Part of a small language model's weights: LayerNorm before each block, a variant of Adam for these matrices.
MLP neurons of a small language model. Each row is named by its layer, matrix (up: input weights) and neuron, and shows model dimensions 384-511. Each number is 50 + 15 x the weight over its row's rms, rounded and kept within 0 to 99.
After each neuron's rows, "fires after" lists the tokens most often just before its 100 highest values on Wikipedia text that the model never trained on; "fires in" lists the words (lower case) most often at its 100 highest values on Wikipedia text that the model never trained on. A number after a token or word is its count.

L7.up3289:32 24 52 65 69 51 35 51 60 39 37 97 55 47 50 41 40 55 49 49 41 59 37 22 56 10 64 39 51 63 42 27 63 61 69 47 56 48 48 43 52 59 56 47 61 52 44 20 50 55 62 46 38 41 47 43 66 37 54 42 52 75 75 53 44 42 39 47 29 65 73 40 40 31 79 61 58 76 64 49 37 55 51 49 46 54 55 89 57 70 52 57 37 40 12 46 33 56 51 27 49 46 52 30 95 66 37 59 71 57 51 60 62 46 70 58 54 37 52 56 44 77 56 43 53 38 44 60
fires after: " " 71, " (" 10, "–" 6
fires in: "2020" 17, "2021" 17, "2026" 12, "2023" 12, "2022" 11, "2024" 10

L7.up3152:38 51 59 51 35 66 62 45 43 33 67 33 32 49 39 37 25 61 77 32 46 30 40 26 62 41 43 57 26 53 58 19 62 41 81 65 44 29 70 44 59 72 61 49 55 67 28 35 40 37 39 53 63 36 50 49 33 52 65 60 45 55 59 37 44 43 48 54 38 37 25 53 37 70 53 39 60 81 20 29 45 45 43 36 36 56 63 36 21 33 52 38 61 58 51 71 82 72 73 52 48 39 66 57 44 57 50 51 36 47 57 38 63 39 55 29 47 30 56 48 41 52 63 42 50 71 52 70
fires after: " " 59, " to" 4, " and" 4, " (" 4
fires in: "0" 64

L7.up1642:39 26 44 31 59 44 41 27 51 40 00 77 26 32 49 66 34 65 34 44 61 56 30 35 28 22 76 63 49 24 33 23 69 55 52 71 28 27 53 47 36 74 13 51 58 56 52 30 70 60 49 75 58 62 49 41 69 48 27 25 52 28 26 51 51 60 51 60 54 64 62 44 67 48 57 44 51 45 62 68 69 73 40 42 58 41 55 56 45 48 61 66 53 46 32 43 30 63 57 42 59 72 54 44 44 63 56 55 52 47 54 68 37 47 33 40 71 39 57 40 52 35 81 30 17 46 51 60
fires after: " in" 53, " In" 15, "In" 10
fires in: "the" 62, "europe" 9, "may" 4, "january" 4

L7.up4307:41 45 89 54 40 58 31 78 77 25 38 62 26 53 23 31 44 42 61 36 35 40 60 54 35 44 46 53 47 40 61 46 52 59 33 88 57 66 34 42 42 43 65 68 55 21 49 50 41 36 41 45 65 35 39 37 36 44 63 37 18 49 52 23 40 47 44 24 35 42 69 43 59 33 44 39 40 54 65 46 33 71 42 65 62 77 68 53 38 48 43 49 33 62 68 43 66 57 55 37 47 65 41 59 35 41 42 46 47 66 64 32 58 48 78 55 62 39 61 54 51 40 69 41 67 42 62 50
fires after: " as" 35, " and" 9, " about" 7, "," 6, "." 5, " to" 4
fires in: "well" 39, "about" 12, "even" 6, "just" 5

L7.up1044:51 60 61 42 38 83 61 41 45 42 46 61 45 57 61 33 41 35 50 52 71 12 55 63 60 33 52 50 43 25 32 52 48 64 52 44 49 75 68 54 49 28 63 74 46 49 32 51 45 66 47 53 54 37 35 36 46 53 62 56 31 55 84 62 75 46 30 53 46 60 62 30 44 62 71 58 52 63 66 58 51 61 55 47 78 56 50 68 65 74 38 62 36 32 40 63 62 45 51 51 65 54 45 45 59 42 35 75 68 62 37 62 49 66 55 33 57 71 48 57 64 32 36 43 45 54 65 96
fires after: " the" 47, "The" 7, " The" 5, " football" 4, " this" 4
fires in: "year" 19, "period" 13, "years" 12, "season" 7, "late" 6

L7.up3935:51 25 62 57 69 56 57 70 64 40 25 30 35 22 38 59 61 66 64 58 00 31 72 48 45 38 57 45 31 51 54 42 32 44 52 66 79 60 64 40 51 61 38 68 51 32 45 36 57 81 65 43 66 74 62 47 69 52 39 73 75 34 47 48 43 23 56 31 46 51 46 18 45 62 45 34 39 34 46 66 33 23 44 61 82 41 56 63 57 40 32 57 38 43 39 30 31 76 41 60 47 82 54 71 51 53 29 79 42 37 71 33 09 40 65 29 70 46 67 60 75 51 40 33 46 53 48 51
fires after: " as" 18, " As" 13, "As" 10, " from" 6, " An" 6
fires in: "from" 26, "the" 24, "a" 20, "of" 15, "aniruddha" 6

L7.up3502:59 27 33 53 49 62 61 31 78 43 49 71 57 40 57 60 20 39 42 53 48 26 64 47 61 59 84 49 52 72 49 62 63 64 62 39 67 69 67 41 50 38 60 53 40 43 54 54 34 39 46 54 46 19 56 54 58 47 65 55 41 28 31 52 64 51 44 53 42 42 67 43 42 36 32 44 59 81 32 51 89 34 68 54 73 44 44 35 27 58 60 46 56 33 34 48 51 51 48 38 40 56 44 62 84 43 59 63 72 47 04 41 54 41 63 24 73 46 38 53 70 54 66 70 63 39 65 46
fires after: "." 28, " It" 19, " The" 9, "," 6
fires in: "it" 22, "is" 21, "the" 9, "with" 7, "was" 6

L7.up3113:42 34 64 32 56 41 40 54 57 59 46 68 47 37 33 38 46 40 45 48 23 24 83 47 70 33 37 64 48 62 43 45 56 56 25 58 48 57 52 27 48 65 29 38 35 68 54 41 49 85 24 51 34 71 66 36 62 68 05 53 46 57 55 91 61 53 52 64 24 45 49 31 38 54 53 38 54 56 38 44 46 35 63 32 79 62 20 42 49 70 41 63 43 59 55 45 48 48 55 37 49 51 51 62 74 25 61 66 35 62 32 35 46 28 55 53 21 63 33 65 40 25 25 56 56 54 99 53
fires after: " the" 48, " The" 8, " a" 6, "The" 5
fires in: "s" 30, "new" 11, "these" 5, "her" 4, "former" 4

L7.up667:41 26 59 19 52 50 41 59 80 63 51 59 58 28 35 55 54 33 73 49 46 18 62 58 36 59 36 59 52 43 47 43 53 43 36 52 88 55 69 31 46 56 45 45 51 56 51 35 63 49 54 43 78 49 60 47 70 36 59 65 46 44 73 49 58 59 28 18 22 43 66 41 40 57 46 39 60 36 10 51 43 52 54 47 79 70 60 39 40 52 39 41 51 46 27 59 45 85 64 27 38 61 70 53 50 64 62 49 19 37 61 59 49 41 56 60 80 48 61 76 50 26 36 71 63 42 86 57
fires after: " of" 26, " at" 17, "," 13, " as" 11
fires in: "the" 93, "and" 5

L7.up668:41 66 31 47 46 59 47 51 36 46 44 58 38 69 69 56 27 12 44 49 53 51 38 66 63 77 34 37 58 30 32 60 40 48 55 37 50 46 74 40 67 55 49 73 57 98 57 33 30 41 28 43 30 52 31 54 48 42 48 62 49 34 56 49 67 52 60 40 52 58 52 56 01 53 36 20 40 34 81 46 57 68 44 31 33 45 72 45 34 47 61 93 23 51 48 54 80 49 62 54 66 59 39 11 45 53 76 57 46 13 37 58 47 33 40 47 45 66 73 45 53 54 55 35 76 26 46 75
fires after: "," 33, "." 24
fires in: "but" 43, "however" 25, "must" 4, "despite" 4

L7.up2406:46 55 35 45 58 51 45 35 14 58 50 65 46 57 45 51 57 58 59 58 49 34 40 58 64 57 58 43 80 36 70 19 36 61 54 57 57 59 46 32 62 47 28 44 73 54 44 53 40 51 27 67 31 66 52 41 50 42 54 61 56 40 48 21 50 31 72 49 36 55 53 43 79 28 63 15 31 63 65 51 36 55 50 50 29 46 42 45 47 19 55 61 52 46 44 33 58 53 25 28 50 50 56 57 36 33 44 38 57 42 63 38 81 25 65 18 57 37 62 63 42 39 58 48 34 22 97 41
fires after: " " 54, "." 6, " want" 4, "," 4
fires in: "2" 13, "he" 12, "to" 12, "and" 11, "42" 7

L7.up2572:65 27 40 56 46 51 56 44 94 53 36 66 66 66 39 59 22 45 79 32 46 19 69 39 49 36 50 43 66 39 43 46 77 31 63 43 70 51 50 21 45 67 47 52 45 39 70 65 49 74 64 45 58 48 57 57 84 34 31 78 46 63 80 42 69 49 37 44 50 61 64 49 39 66 21 27 68 33 83 67 62 36 61 35 86 49 52 41 32 65 44 61 53 34 41 40 74 58 41 40 67 51 60 59 62 45 29 69 53 48 56 69 49 47 42 53 64 32 53 67 66 65 72 42 74 35 63 63
fires after: " to" 18, " by" 15, "." 14, " for" 6, " \"" 5, " that" 4
fires in: "the" 57, "a" 26, "two" 9, "an" 5

L7.up5361:38 61 35 00 50 60 73 34 65 47 31 59 74 42 69 47 46 67 56 43 37 21 61 35 76 42 53 66 60 32 62 25 79 45 68 52 58 53 38 38 43 83 17 23 85 39 51 42 47 70 44 49 37 74 53 57 61 68 46 40 32 48 36 58 61 41 52 54 45 42 63 27 81 47 53 47 50 64 58 42 40 74 60 33 67 77 55 36 40 55 50 51 47 31 59 35 39 95 46 56 42 40 56 74 33 52 50 50 47 67 36 44 55 18 58 57 81 42 43 58 71 68 31 52 40 38 58 57
fires after: " the" 20, " as" 15, " same" 12, " that" 7, "|" 7, " |" 7
fires in: "title" 12, "well" 11, "this" 9, "year" 8, "second" 5, "time" 5

L7.up2927:59 15 60 62 51 53 51 38 35 69 50 70 54 50 56 66 63 50 66 33 46 26 40 18 61 42 61 55 55 70 43 68 55 44 45 33 46 60 35 45 40 64 81 37 51 54 57 50 48 65 47 43 70 04 43 37 59 78 47 63 30 74 23 49 49 58 45 60 61 61 48 16 40 83 54 52 44 74 50 53 67 55 48 34 73 51 27 51 54 38 58 26 64 15 61 41 49 59 50 40 59 42 31 86 80 41 54 52 73 15 61 67 60 37 42 43 55 56 45 38 61 31 23 56 55 59 64 44
fires after: " the" 53, "." 23, " The" 6, "The" 5
fires in: "it" 33, "role" 5, "company" 5, "building" 4, "place" 4, "series" 4

L7.up540:56 44 63 45 61 30 69 35 55 28 44 43 41 69 41 62 57 71 52 51 59 45 58 23 59 50 45 56 50 73 62 10 46 26 71 52 35 60 49 54 66 56 61 48 52 67 51 35 38 66 15 57 47 77 35 48 52 57 41 56 24 88 56 20 42 43 46 35 36 38 78 46 81 26 77 57 39 45 68 34 32 54 35 80 49 62 48 22 62 55 47 62 27 54 51 54 61 62 51 45 33 42 37 44 49 61 57 90 56 65 56 48 48 41 37 41 62 23 30 29 51 43 28 37 44 73 63 48
fires after: " " 60, " (" 6
fires in: "0" 39, "1" 28, "music" 4

L7.up1756:46 55 49 40 71 48 59 56 55 47 44 69 30 24 43 44 52 58 58 65 44 35 42 40 52 63 71 50 58 52 31 26 26 72 30 49 60 61 13 40 43 26 49 75 34 53 37 52 43 44 60 53 63 24 57 49 41 45 72 58 55 79 36 48 35 37 44 44 43 21 86 44 64 21 50 50 39 21 51 52 43 26 51 68 71 73 52 51 62 39 58 57 28 54 48 42 57 68 46 45 28 62 74 58 74 55 44 54 69 77 51 36 68 77 49 33 54 48 34 69 64 31 39 52 87 50 66 46
fires after: " a" 25, " was" 9, " became" 9, " is" 9, " as" 6
fires in: "part" 18, "known" 13, "member" 8, "one" 8, "result" 6, "e" 5

L7.up2238:36 32 72 29 61 65 23 44 35 31 35 42 29 19 56 62 62 55 31 41 50 64 56 51 47 48 56 47 38 67 36 21 43 32 42 48 32 88 51 49 59 95 50 71 37 53 23 38 69 28 73 67 75 72 47 45 33 63 31 53 67 45 55 39 77 60 28 34 70 35 47 31 69 41 22 36 43 54 54 52 50 48 54 66 50 56 61 58 44 41 01 46 54 76 67 57 53 51 48 47 55 57 33 72 56 56 73 51 53 47 54 44 32 29 42 46 54 61 38 43 48 38 41 43 61 58 42 43
fires after: "," 17, "." 17, " was" 5, " \"" 4, " were" 4, " an" 4
fires in: "but" 31, "however" 19, "decided" 5

L7.up1158:40 24 72 29 48 44 32 60 37 42 50 52 53 25 53 16 43 73 64 64 51 60 73 46 32 80 54 36 32 58 43 06 72 57 59 36 74 59 60 50 49 89 34 39 61 52 47 25 56 14 60 56 49 31 43 41 50 46 56 49 41 31 57 61 51 62 63 89 38 74 79 39 32 65 48 80 45 40 59 54 47 27 51 55 99 79 56 58 52 41 50 44 45 54 39 58 55 34 49 31 63 79 69 38 65 43 57 50 67 08 13 70 77 60 52 69 50 51 42 70 39 72 50 42 82 43 55 50
fires after: " in" 45, " In" 17, " a" 8, " |" 6, "In" 4
fires in: "the" 42, "its" 9, "result" 7, "own" 5, "her" 5

L7.up585:49 62 53 16 55 45 36 50 47 26 50 52 41 45 54 60 42 64 44 37 51 57 56 31 66 56 67 65 54 40 53 38 86 64 57 22 72 60 40 32 51 63 47 61 49 67 29 37 35 42 57 60 40 45 55 42 60 72 37 73 62 49 70 58 62 12 45 60 58 36 80 46 37 26 50 24 34 54 68 66 61 23 41 21 48 25 58 23 51 38 36 46 50 46 34 55 55 48 44 45 87 63 07 75 64 77 43 30 52 28 27 64 51 40 56 44 43 65 42 43 38 54 60 48 39 75 40 36
fires after: "." 37, "," 34
fires in: "however" 29, "this" 11, "respectively" 5, "though" 5, "instead" 5

L7.up3875:72 69 62 33 56 62 71 70 43 33 49 70 33 24 51 56 50 64 57 46 66 44 49 49 80 38 74 45 36 59 42 15 29 50 66 47 31 89 45 15 50 71 53 66 40 50 09 29 62 59 54 64 66 26 47 51 39 54 25 55 64 61 52 52 38 56 37 42 47 45 82 71 70 36 21 54 49 43 39 75 56 32 53 54 59 34 57 45 53 37 56 47 36 17 18 27 56 50 46 34 46 75 57 48 75 44 57 64 62 53 35 59 59 56 48 16 50 33 34 52 61 26 33 54 73 31 42 71
fires after: " a" 17, " was" 12, " became" 6, " as" 6, " been" 5, " Cl" 5
fires in: "a" 20, "part" 14, "in" 10, "an" 7, "cllrs" 5, "two" 4

L7.up3230:36 32 71 39 60 53 62 42 66 53 38 56 40 74 60 54 37 76 28 41 46 47 66 43 20 57 26 53 62 42 50 26 70 42 72 71 73 76 54 33 70 65 52 42 77 54 46 47 33 64 30 44 39 76 45 49 46 36 24 56 58 48 47 60 49 45 59 66 53 43 62 21 62 56 61 46 48 45 28 44 59 51 55 34 63 61 64 33 51 56 49 27 46 73 29 99 67 75 62 31 42 49 05 58 52 60 44 41 47 44 38 46 38 36 48 45 61 55 52 57 34 50 03 25 86 33 66 39
fires after: " of" 29, "." 24, " the" 4
fires in: "the" 51, "this" 40

L7.up3456:50 36 46 62 31 40 47 32 47 36 06 60 30 34 37 38 47 45 71 36 38 56 63 44 54 27 44 40 64 69 63 49 98 48 36 55 71 23 38 53 12 62 39 42 63 38 48 39 52 75 72 55 58 52 47 47 35 60 49 56 18 55 71 42 63 44 50 61 49 49 55 54 67 46 68 29 73 58 09 59 44 36 56 54 71 30 38 65 22 37 53 46 55 35 63 47 40 86 49 47 33 63 69 47 89 62 38 59 76 51 57 49 19 51 67 59 75 30 59 48 38 74 99 12 50 57 56 66
fires after: " to" 34, " of" 10, " from" 5, " at" 4
fires in: "the" 47, "that" 16, "those" 14, "a" 5, "an" 4